python train.py --n_layer=14 --d_model=576 --n_head=6 --n_kv_head=2 --head_dim=96 --d_mlp=1536 --vocab_size=8192 --activation="swiglu" --norm="rmsnorm" --norm_place="pre" --norm_eps=1e-05 --positions="learned+rope" --rope_base=10000.0 --rope_fraction=1.0 --qk_norm=true --attn_scale=0.102 --bias="none" --tie_embeddings=false --parallel_block=false --init="uniform" --init_std_qkv=0.0266 --init_std_o=0.0 --init_std_up=0.0266 --init_std_down=0.0 --optimizer="adamw" --lr=0.00101 --lr_mult_o=1.25 --beta1=0.95 --beta2=0.95 --lr_head=0.00506 --warmup_steps=345 --schedule="wsd" --decay_fraction=0.618 --decay_shape="linear" --final_lr_fraction=0.1 --batch_tokens=131072 --seq_len=512 --doc_mask=true --train_tokens=1312000000 --steps=10010 --dataset="wikipedia_en"
MLP neurons of a small language model. Each row is named by its layer, matrix (gate and up: input weights) and neuron, and shows model dimensions 192-383. Each number is 128 + 24 x the weight over its row's rms, rounded and kept within 0 to 255. Numbers have three digits each. A neuron's up and down rows have the sign that makes its largest values positive.
A block is one neuron, or neurons of one layer that tend to fire together. After each block is what it responds to, as a language model described it from the Wikipedia text at the highest values.

L3.gate80:176094135161145110128142109119147112201135138082158153091179088130145100133068127128091091142138149154153163120123139132106082119112089141160142132126142139136132129138149117141108082153104139108137147142130115161122128110129118122179139094112125132100111144116097185135142145167158157118148093163131130059110106183072122110121151085112108129155121096139124141167109096138156121108136124137073113121122117171104134113097115144132147096193130119136127162148114120123129117126124164136135077158177078148128082149102133100101126149186119107153108091075120104146125105129147136124
L3.up80:114127105143102101111116141156151116142139120108114098139112142193153108154143126149126109158114167149156121130140195128135140132178097165141171092133157125120154129115108111107179167101167088141136118087182141142139055115057153127155103092118149184120147145109159118144096152110097114133142117119114137159175132121093106142116113135141187098138132142125115127140175097139174142110134133161128147127153123126129095147155135123088124158084148158140131135145090153119160162137160107114120122157137135086097097182161138121127131129166143119136149129137133130128113135175131149123
L3.gate120:133111161126175117108151104087086126116129108105121141129130116134095142101077133099131108145176129159141161134118129101126147146131134102103137137168115129120165137156123085115096120169120110119128170171158136132170122121162077115157144154123147129186127157130113142134104131149152117110111169102144146088129138189137157127133138169113105134147131141143114142178088120080127089097104133100155126118135120117157117124183134152142133111147105110124121131080151087123121119098163163068152138103115127124113134107109125070112156120163127120134125148161139146114095146101126134173
L3.up120:112113124117155112113122169138086105180170137114097139127088106111139120160109114152151148094136160167149142136132114122110128122115099099110084116115146163143128143142076106095132113154099109140118124144117110157152150150143117152130102101134096153144126104143110135110165085136105108101137125151124133124104076112175138104146128152133167078137132145121126122111130117127124104127127114077138105075150120121118214115119119113152142086105097150110130109127093106140137118106135135137128160134141101115127119144103096097108116146194143144113140135119153143150130140140172132103
L3.gate840:174151126139132113126087172138106108127136173116094148105137137113150115111179099154163156141139130112163122111118103139123125147148118095136143138116115092126106159152115149093122121162162109149107122097148130127089151103123118114159162102112118141080157116140116109134105159145131093127114135135148116121096096163148120130125146110127101120130088110130129136110154127144105094133140114148166154128144152106111156136143111108136095131102142144122142134110118103088138132159105129085099132137132099098123096114080133107151144121176155135128156125153146131169144153145100160126
L3.up840:139132099106121152142140143148133102144105126111142140104119127148118142130133126135077094111199172154132090136108155152140113120091121086095120126153138132120141097170132141120191118133111119129151127154118156148131141148129114142147097094130162137144112122124178101125142115142172122139149105113169119153146120153130132132143115100135117122131135109157095157130156140154157082131192145109126120132099127165146120109092124144109125107134118117155100141101134129094144129186151120142111136162132113133114118180064116178107140146158106166135103108138137144133119154133091146112
L3.gate1220:127116102132122157140139144123185124107143111123124117137101162155129113103146126104134108106161147145109106119132145118157135089115163124137089090151127053175112159121155111108144088146148124120137129155140091163147067122097102142094123145124169186107098118124160143145143139108150145149110113171083151121159104115170162155151140109141122107140123141141131139127132136096120144151136128104115113104128125141103135118142125103084093143132111155143107092135143117130126106135113153151136140110088105103154127104131131152124094111113115134115132142119148163174128129152157124116
L3.up1220:132126126162148078108102132085106097154128106084140128109134102145123154155102084115102088079123152158171176148117112121137171088165131122135152117129097114132165124150124128103126096101114129114104107170133135136101095127111081187141156120123151130097093127155147135106100107155104121132115090111121142160129118129095148131078155112103079114179137154140103107120143141133123151088128127152132127135127113170113128155152098133125169091158086112134090128111145122125134141121162139142141121144144114101137110144126128118100170090222161108147103139102100100118121112135155132104
Pair and range connectors. Connectors joining two paired items or range endpoints, like and after between X, to or dashes in year spans (1913–1917).

L3.gate230:134092105066148115125130114146152111176116126100137125129160120156117134169135140105133140148147183136120135123138151116117125161149141127099155127151149122130141101179091117118122074151115061112122086146132107152105107101108130122190153093120125099164122146156117083131114129101136121108129141143124131140102104136129153151142175127159179174122117167137092203133132133126179179106129164171122134128149127134143107111135111165117101109129123110118173144158076099138168115097133157115098105124129131165126130162128106128133155122105083106175096106156090137163085139147132115132
L3.up230:088108118161141120135153113094120111150122147104118096131127162148132138142110154115113110140101064185114107171130121085148174127096128173103118114140132121158112139155156144127161190093146134089127108137139157147089062103164142147148126129172115129087102130077128145168136074115118143152087108167121120108099126103107130099136132078116111135107125091129137116144149180125114135128111136131129151095134111165142154127142100125095137065159141109120177130122094162130162145128132153153116128159115151138090077139143104164110137132104094149169147163112090126159125134118108076095
L3.gate369:138097133133127069153176131132129147086122169137122127147195143154136129128121118113116110146130113102114160116149147109120071121130185120119130138096157119102117105138117123131122134171166122117136123136136198127094099120141118118135180097145088124161145103132111130169120134118158163148179109126117150154129151136124104106127147164146139158105104140135170173151130134107149145131125145083123145152093100133063115163099083155146145089117113114098146113098149135144119146095110095124127142122095115128140100118101131133130139146118094124145118160145114137124152155177166083160
L3.up369:134116119119115087106098156145108130146096148147139132135107147118129142165100134151142090153121078111114083121096104113130112072156112150125136148155150122124125139149143145085104087149123145105096134135135135144095121114138123108171157116118151112113171141141138126091159145115120182137123087126137158145110089124155146143101147182136141118150106140122139172095134135121134117138114140129181142111098126107135142125148115142163147117084101157062098121126133137111125155121170110172106130079100119133105123096103109115156148131152133123111156136178141138129168128140146119082
L3.gate966:119120154105114131157130101129153107083163118082165140125097144091114102097150112145131118145177137146139149124127120128108092109160119113137149113142117124128221125116137144124094117121177170126118107145142097122137131120120117128143128085093091136096114151157137113154094098112122170121119062138163176174083143126090149100122129126119151181116150113127145113114141117082154102158115133145120129153092132087102167148088107192114161128143124127143161089109097103127116081124116128080144125173126165140166149093136079138103104119100116127115089145099138139136094138084121108121
L3.up966:061137164118094129174123137153160118128098120146129101110172115125148081130145162145125119143140100131096136150149129111115113101126139111128125121153132138116123142125088130146108154093094127165091165111100154168135108135116143132124143099081088111099102142111141094131153098122131167170117111155198111126094188106125121145158128145141203124140137105110128116163122133154141147123118094136142143136107123119109139150096122159109114150174113094182148117109112121176112122133137090130156142131145087131142177162127062129137086138129138101120162145170130119164130114094125133102
L3.gate1325:137112155102118156103146093095092113130105131106168140094134161128086090164084119082156135112135128101114150163104088097104133098133146133118123098118144101162135204139125103100144124161096092139128140130170136124088145141149129085181141142114116101173090154138107135131087134079181117150141125130149174117105147124118128121151161108118133167140131098128141132165123112162122135125116161126154151141136148142100176106146110148149132126127158064139118130133109111139115119120088150113072150108134141142156091092111087126097133115115121128109147095129121167082179109141159087103
L3.up1325:108125078122138135117150120060145132141121131165169143100148138077142086116097146112106116112147142116058123132128122108129140142112123144127163070143146129082100139163131118145125136105125132103126154154144149138118110094109088157159126100110113113162100145125120137084139113111115103162152126135183157118098113116169140119145084140127115143160143106119116112115104118183125127128117129127117189081155122119114118083134153109128147150115132101139153111143113143101110110153141131095082115117123104119160113103154099134131089114134134123155117105153145132112153118161117107140
Word "to" and clause links. Mostly "to" as infinitive marker or range word (to make, to reset, 26 to 29), plus some "that"/"which" clause openers and sentence-initial "On"/"To".

L5.gate100:157109141070127137123134127140144137105158173148106119096180134137138044155106088161139134140158134115162122138066156123147109103123143126125147104125162125115119142129147101074124133149128125149144124144125159092125099116146137133123172072134145189118150121108122149104116124166151104158124126169149122100145102165097128142163129088146127130129143126128130093133112155126149122055090123131137116145162122137141141117102134128122156111116106138119125124153121113137104133154087127150166158140111130123135066117143109120154132150157133101122121133086177115148113163161142113144
L5.up100:144125111103114170129153192094126113185134113070140104141128151159152130151141091154100128116111138143123110121109126123101113165144104159092165125127126107144135188139113071096090163141091082157125102132145145109110149135160049162162132111086135136091135171115121153106101160142109133138109108126143130142129142169142120135129085136083129129153127120126145129132141105120103111135100121153135136138133144161143145103144125139126119137130099116131090095149134121128126135122113129147123128134160102129131105141119102075126138115202148163177123120122139107140113154131107147088
L5.gate548:115097115129127173140172099150113157088110121126116117135170140102169116094132148107103096124095147113162142126115110140153094179126119117087103107136072126158159145139116150092096125109118109150125135102112140122104191120135124140169147127193151065131143124169119134182135126131143146138129119121118094101142111098133147114132134086137093140105157170137118117138116089125129148077115126142082181121090102096075130118138117131169149124190125121111128138144104154132112099136141165155110144140171088141132114102157084122105114131175114088168102135142132117142134115090105161108
L5.up548:131085141101125137150079134129144078145117139122137140125167132114105161152095142144140099126094114090155074151153166149148109125112125129128130100205139123130177099142107076090115119122119095112133138135093140155139135119141135159151172133067155115139097092093166133103094095145148114106109099150061138159144137103117115148124146100110121131141150086128141115137101130111134095082100131112150179093120118132171103131126099117050071139156168113119115145153093119090130119117138155144124117137101151143109095155096104124103134124130130113144128107165110119134159158112126111109
L5.gate624:132136116121108146096125183147119081141133120136140141137148135107129132145140152137120118133110139134172133143130124121119147091147146087116143109111149136117128141145117184129149143134125123152134141133087137145156125158161121165144131136108177108097137112143128110142143144165172103127106110150120156142189144129084151138136129084141130150126125126156091148133154097135101137100128163165137155143145145151141153160098126178115109196162152145082125123150133127129130148135106146152136089099122098131163094141099120114182160127213131131113121077159120137152145140152141130147
L5.up624:098173139132206122160125111152152124136125140116164101149119135135125127137072111180110139130141103171128105127133138145149093118130106121142117160113143131133112132114118103130097138124136079135107095123138155096080131170156174096134103126139106161119131101156145130101114154127095106112167079134129141110134155166087133116119127133109101093105175139128152114135142153136122097109155118082142143148072120115123146152162096152096105141148145157106095135109137100120116107118114037120126142127152112127093139143078125121123139140106153139141137152143131098092141132085159132163
L5.gate766:155131095106144148096127160137118148135127166089126127094150057106141126170129100157092152123118115104144146123109109137145106113136120091125128114159168097142110183121120125077110125147119103147179146129134170167158088122125119093135129121092168121126099153117160118150053194139181114092123146107108141112140116116131176160151136086106120140124123132188120132115105100137128129110090180130079134087171130131090160146107126158111135129117098162150110129113096150109147156149115111171164133119153088133144128134125135132157110120172120100153133137143125139147154145083139138106
L5.up766:125117174150119097110103134112143125139159125122159122151140146118142091078096098153138124143105140122139164113123134101122134150111145106131171128112109119141135103154169139143128086166126146116121106156134130129167145118146146127116135157099147118143071171158151100120131123170136120120120107119105133161125116156149098089132052117098114159165141142102199126166113081147154138089090060146079109128087136137114124145114157136082138152146170128145138115111109125130137089134170094131137128107166162147143111123136124116106082180148162123155125121112155121140148081101103119155
L5.gate1052:098137147123170108142115126123115097129139136084156124123140152140105133138105138117088090121115167131128107094142139151139094102089114137104142117084137089130158160138108072137160127166123124107132166135126170136104126117163130108127150128104155183147125101160152086158115140145170147137159052101146139127126125148101124148136148126099143120131153095122112106089098118139159124120145115075115151122141115120113186141140151137156097136127119177116126109085119122141091142148135111171125135169143134115119089137115105167125105114114155145136128113118132123118123172097125116096
L5.up1052:098147169130144154127124125157167125146141134141164148130158124137150119128104138154152149115184098128143157091120101088100087148072144123169109158154076170114129138156105108100132117126176061122093128098125155153115132143155102137126150138157088141142104149168118128146110156165169090110176134146132150087107104132109149160088121138105100140145121122133148151116101109156129168124151130178145113190119159129133164127126137159117133157145134134160118145153146133114101127146113177106130157121129142151146137137124146123118078135160135152125129121210139143117155143100134132146
L5.gate1113:108159130110143162131106118123155091157135128124112152103157133128122158163097173122131131143145125128146155137144161091166110106089135084144138094155129091128151154186130155113152100140095121157070152144164156141088144092128177131122144153127147110121142088138135098168151154161133096091128104124156119120112123116122160120154145072147123157146152111117103129173110167156110146121100110071146147156116106159130151149106126126167131127115086173117153133120122134133121103153111087119154141117138156163121111167149129120100113088102151145114149097116114121085137146140126147098
L5.up1113:142145163135172172138133131188116089130133117148142103109169147160104140115135123150053119121139146165126104118152158144130155123089125131142084156090106145165142090142154097106126147132129110100099159107118117112137129115143160131106121149148164134127119118170133124122161143144146163135125131132103107121133116127071100139205185118139109117134110147150109114075144162156168122146132131144140125124109139142100131132092155123098130162181113105147145117162152101149123111113112197132134183148097132113143106176131143149110096112131111127107121137112157134094110158127157125129
L5.gate1243:140153164110102102147132125172142096182148133107147125098173076110105112137159124158129137111092108152118119132117120078120153134107133167108108091104139106124142119128150157165163095182101162176129143144086180161179093109126128150171136132110123130136094086157145109145113166116139123126132067084164120129092130111128136143164112157135110129161135114130131144143122124118177106090112114125144163138103192163116150145118169145123126155161121129140159133115085098124136114116124127127134114133159122119133112157086141133096137166111107151146145128164154134127107156107150126101
L5.up1243:141113122118132132150164130129148105169108147145124092121131158120129143113140150149122118111107141122152139089130157134133134127138113103125115100122118172158124166127100155111139146143049188131113088124113113136136131124187112156105134157102131120136101140189118151122133120140141133124157122087111138102117109121145137114127130165131131106140149148138145133129161140151136134140121108137118119120149114141097150094103152133155168156145049116123125157131086104104165088124098152151182111158129130148138099151070142167125141113142122116129153100129160096109090158110118146119
L5.gate1476:114142101101177130116122134179134094094143131103121132121141149148133098156100129144159123105133137148165124138152098165142142111113159129110115160118152133136133133152132115111144131119123092117116117139118124091126127146129103165145161142148124105147125108098067130140103147133139124168121133095150157076146113122134107150127134104137123102122151165149140128113141107133120132109116141128102118188123125144063181116153146128112120127111091161184108141170129134128124138155066148134093151122109143112133126146112172092145119126178128081189123125140162133156135154124107127127
L5.up1476:145177106143121091100162117079106118155131168103180138197112147171113143154120145141157143140137088147143127119129166122148138127139139107098143145138102110163142149165112131132139146139089133130108116116121114151121117115133145094185142136108117120132123168160179108162108120129134133130163141136179071112098153111110078114102135138092122155120122143117097108095124139103175142151134149125178194155112179161134093150118141144174089119169148135129131122096098099128163164140151135134145130115172100115133118158138111113073118133122162132105119116140159137153122150109135120116
End of a person's name. The token right after a full personal name ends, such as of, from, in, a comma or a table bar, e.g. "Eric Kohn of IndieWire", "Madeeha Gauhar, actress".

L5.gate17:155115134113128163119196120121138117132138121102175147131147135115110101140138079125139158137128100156149095158091134138125104103111168128127165116153138101123161103123111181121134140152173140085133125170120115140148129094127119116150148103116146122125114118153088127139101129127153157124147098161133138127129147118126128137123098124100133143112121126152202123181108106101115112162116134105114155131174130123136101133148113148162112085135083105072134128152113115136163137088123139160122147090125099155094104134112109120109159110162113142136147109132161114142125170119143102126
L5.up17:120121131113092146105156123128105102094132136134128135053146139119147112102104125114172121126119135124171149130127125126157120092108111121144166107131154138119138156105139088102149111145136117149113150146140103088122163130134144149157133115162096114103115152098108160130144116131147107106121131151086161108124158114123103106110122124113111149121140125130131153129119121111132118110127115151128130112120146138122148132156151082159122151126145128089162103121151141168153135105142170148149093127081146104117065123144151130135193119148131138120153168097131107123112149118155142146
L5.gate74:118118163162157126127107129076120135154106146106154125170110138098092094120076097092135153161168152123147122119101125137114146105091108143117134123149132110143142147151178132128116134156094119131105117149111156168147142152130118082142144126176076132135125114144170138141117126168149126174137108155153119141136095111124120087163176106141098113108162133154139178128130105168129132107134148129102156105154111163047119152132145148091103153147143098137127137118108132124166162137074113164147144165161133157126136092120096102163140103128152115114148127151129101095118127168156087168
L5.up74:077129128129173114080154140121090130153112142132115087160135130195102144094120158092134118149129160152105137173128138085140140103107131143117129115156109128052165126136092105168139167154124108165130145130117108126133162140171152143099139155128119141112142137172127104182127132134170130144097112101113121133125165121136062150124122110118157136136104120132083143098110104098157152151122155124129135112141106122133124155079158094075128091105121135145141145153089117158103159145113161117162190109122128101111126183193167108098169126164152145118116104118113133150074119128123107087
L5.gate504:150081096144129102099160102144137144110145151151129138131148131099104126122143112146117111117160160098128128125128096152135116149114106125119121099114115099150149123170139115120112084176113101127119156137111142170150119114079147131151130105145132084142124091149076141158086161122186109141152139099110158098170151153093097185105155117118171149092124113165120163142113168139111101101130127151136144124129130112117074125122113147125162149112157109102139147124087111088117096099116093141136145165133114126113121156111152133088094149145117086101082112107159167158113206162137134118
L5.up504:104096144112165113155140136155111125154139111114142161108119143119110129171077107116130124168139125138128132103124150119121105159101087135120140112121142086087168083116078125118127088208106132105142139136129166161140140139131124114128114096175153091119150141120117127113135107122102124130138106143160052135111127104151117173103151108114084129159129101122130129115111125133172130147116104120164110168110119126141113149099150121167126095101103140161134136139157121108152159148102117113134137075151134152140116127110117125086091172143123148141101105129161072119099126085137125108
L5.gate574:073094159127131152092153099094139114074103121140142130089126134136125128171158116132102180140135172110140142126130105120143108140123111159123106109122183102130155132133130113110126117148133105148130090150126109158145151136120116116126142132068127144140107141086152100142112123107209102129126165148129101124093090140113130110134107113135143160128158155137112162152093119138149101119116145113123188134109143135108147148141121129133125104121138147120130115171138115127137149100159095137105117108146123154150107124147109158114118151096090129107136124166123122113110152140126148164
L5.up574:127114120120131056146108115114135129146148158173158161101082145135119122136090129163128119114145146154135141115104118124132143117097084142132105112142107127120101108143080134116104080131047097123152116111114137130088126113145126143168143138107099146066122102129140140110139084104149118097145118122157121146110124121118140166152163114142146086060128119130090153116149146181155124121129110074160148086146107077116104086151103092107107109183140088145163127121135133118121126116120175153134114130137114079108147163135162108156113109181115103131119109123142148151145114095160076101
L5.gate661:101120170095148088074167121180120119158164137125106130107147136134110102110126108136139146117140180150121095119121180155097104092137164124160132134115162157071157110125115102092126092184143107147121098128144096150115128129095123187101086144111159126130130099127121136176127130140115135121195099130132111153133145137105113142083142115106137130137147108137131139131160081120135113109092152097127155081111145109110086111107128158132126158088068130131126136103133110106190129140135094118152175117149141129108157140079076130157120148138099105116113115164109168141124148121157102148
L5.up661:134114133174168123117146134116147137106138109131124168121111087120114143115120160180109166103128112181169161129115096131134110130113128071142120130151113105149131164125125106135103155188146123125144102134125138099129127166083101134150120120130113103128158089079076140122162159077159113090130110155111129136156083129156126131131152119107154159093104153131112124102072089116127137073109137141127104089121094091145101076140116136122137137150150140129123144122164139145116111142099091133141108127105101122132130160165128149099136183121134132112114117141166112064147154124124123118
L5.gate922:138083143111178108126147114105125172093164119145127142119136116164116161138120097110125130101135130170130100137131129136140131118084115091138151138109109169120171192088134134111107125116120119147144116158127065106081175115123134142119155121151084156136089084116112162140108113135164134143122133121145088143164153100094143113105148082126106123114178167141109124182147130156147147137123118108143156104140122164091129118101154145150111095130132148131108123134132142127150113115080148127115129114138141166169117157065130095102151135165124130123128132149110133122134187102155116138
L5.up922:105124117135154128128121125144153149171144163111148136112128099099102130067126153132133136144117137129120150113133116149121123125101122148099147193118141165121148117087126112102142080155106133143102135132161117157142135167120105113154134177127142123162104150137155109095141136116186109145145080160106092156117133130117100169140132138140144133062127098135135150102117127122136136149134131104141142125155149152104121144121134149163136134121141125128137148162109123150124099112156121121144186130171150140115141167120121073139178142127135116141063091125090125148159098133124079091
L5.gate991:165166134093130172147159110165153132136131170084121179163122108156107091109067116144088161131146120105116136179099093138077101137079113139125158133110116103101129122131164136136138131117153106154135099124110075137123162131105118115141122114118126128125120171125108157130129125119126130148120128136097123103118102149152122162144120105158135176152144117164150125095135143159109123143138112126106151138119111123082120107131118172130149151119173142113143150179089094095134130097148119157122153168100117138083139095156119108131135089125118110151104133099177114154093117139159109133
L5.up991:117149122119137133147149147118122116105115182107131126112145102130110093121147120116106111160144124172118148122126092162127090168145102185155103140076120153138106119118177127149116125135110119165137143093161103090163136127106113122127135120090114119154174123129131127131129132151157166134107133144130126082140152120132128128095102093104094123115176121132108155144139134139087104173149121125111133128115144104120116088102143159110139126138145154101087110134135122146142114137121132100130158137161056102145119106111138128099135151132129102104111127106155119101091083126121121152
L5.gate1017:121126094114130092110123091136123099153114153126164161139098119165132128123114134127131095117117128152139140122148132131124137118133127125150161103172167101147124116143157150119175131142105110132135162136143069158114137136103132139138135129134088110143127137099115132122139123110117147081146139156159148091117189125120097112128157125120117167111134151148164172131146131157137150126110202099140141098106142083112117125136081145103142127139126077122108104135139122104140118142117133164145154132133161095120151110114115173181123058170120116139139114122113126183144140118139115080
L5.up1017:141096124129140134095097104147174087124114109130113101104120115137158107134145097119173138140133173123122109125146131175179137092165140116081139092151183113141126130118121158150119116131118127120098144179158085131134118118139111137133105125114130117134137115110124151162174132120110127107146141071154132098073102127127131124145147080133120157136155132111128119169085160144116136105130129120112142091119120140083116169129113126115155132150085071143152094117133142119123108165093112124144106126172124142146139171139141137150111085134080128151088133140120145148167131151127158110
Goal-seeking infinitive "to". Mainly "to" after verbs or nouns of aim or effort (sought to, seeking to, efforts to), plus word-final pieces like sugg|est, inter|ested, wor|ries.

L7.gate1081:131112158117150151149140123155097152128119123103109149101132093176144141133101099153095123135115150083154168167138144115149140115099172142122086145130131111109117128157074111150113082149121058135121077148102137112153152147150078142147115153139154137117099111122097124133114165125144126141148124119107112124115150144143093157136084135141131102106134126171085169158096125132149121146143152095150115109153117128085132142141077107130139124137112168169134123136102117093117123110143136079112136105117135140132090150082114103140108162128106127100120123093165113121139144122137136086
L7.up1081:151137119141062119143132152126149121196089119125148125095164135157141146186100122125152114112141142131144124161111153123119134132158135186129132138120154133124131158135106080108131108142112120105141130104136110120140164118129172137108125128138139092112072085154126074098130082143132125128118084171105105183141119124120140141108118103132121092095139099148088154190115139113120158100129142129126136122124145156085183115147135145109096121112135147126139131115135127079149137125088116087120126139137108136114060145141121133124113123132113133142072120143146142142134155135147127125
L7.gate1125:134102144110163099067157089080104112133170157115110120129169125140127142124096127140134138102158125162159138135141185169150117111117151120090141099147136140131134109160188103154127101160115116122127110115144156146133110117128104100178145152126159113106104102142103112145108140159133118120166138139112086152101155139121125135119099129115099105080172132130101105108097119111117142115101131120090134137115124124161137106131123136135138124123110168154095119156123123139102101111153099092129117146132122138093085137090152128138113133161113142172115134121183114145099184135128168114
L7.up1125:152136182073116112120116118121086129126131121112156163119112156103122117106131122107067113146104103122127169127140147105125150100138109146139127127081108166111086126138114079145130145147143129141134077121122119161160171103161148106122097146148070104131098138118108106118124086123118116151177115079063150173078117138148127147117145115134086124114143115112121149113147133099127124147122109125137143136128130121094135120112135104144132113146150126140096145136161113127142114124142118161153088182136070097110082139124119153138165154120144144163091145117118127133140149119140131118
Critic's outlet preposition. Fires on of, from or in right after a reviewer's name, before the outlet, in reception sections (Eric Kohn of IndieWire); weaker on commas after named entities and word-final pieces (headquarter-ed, Scrib-ner).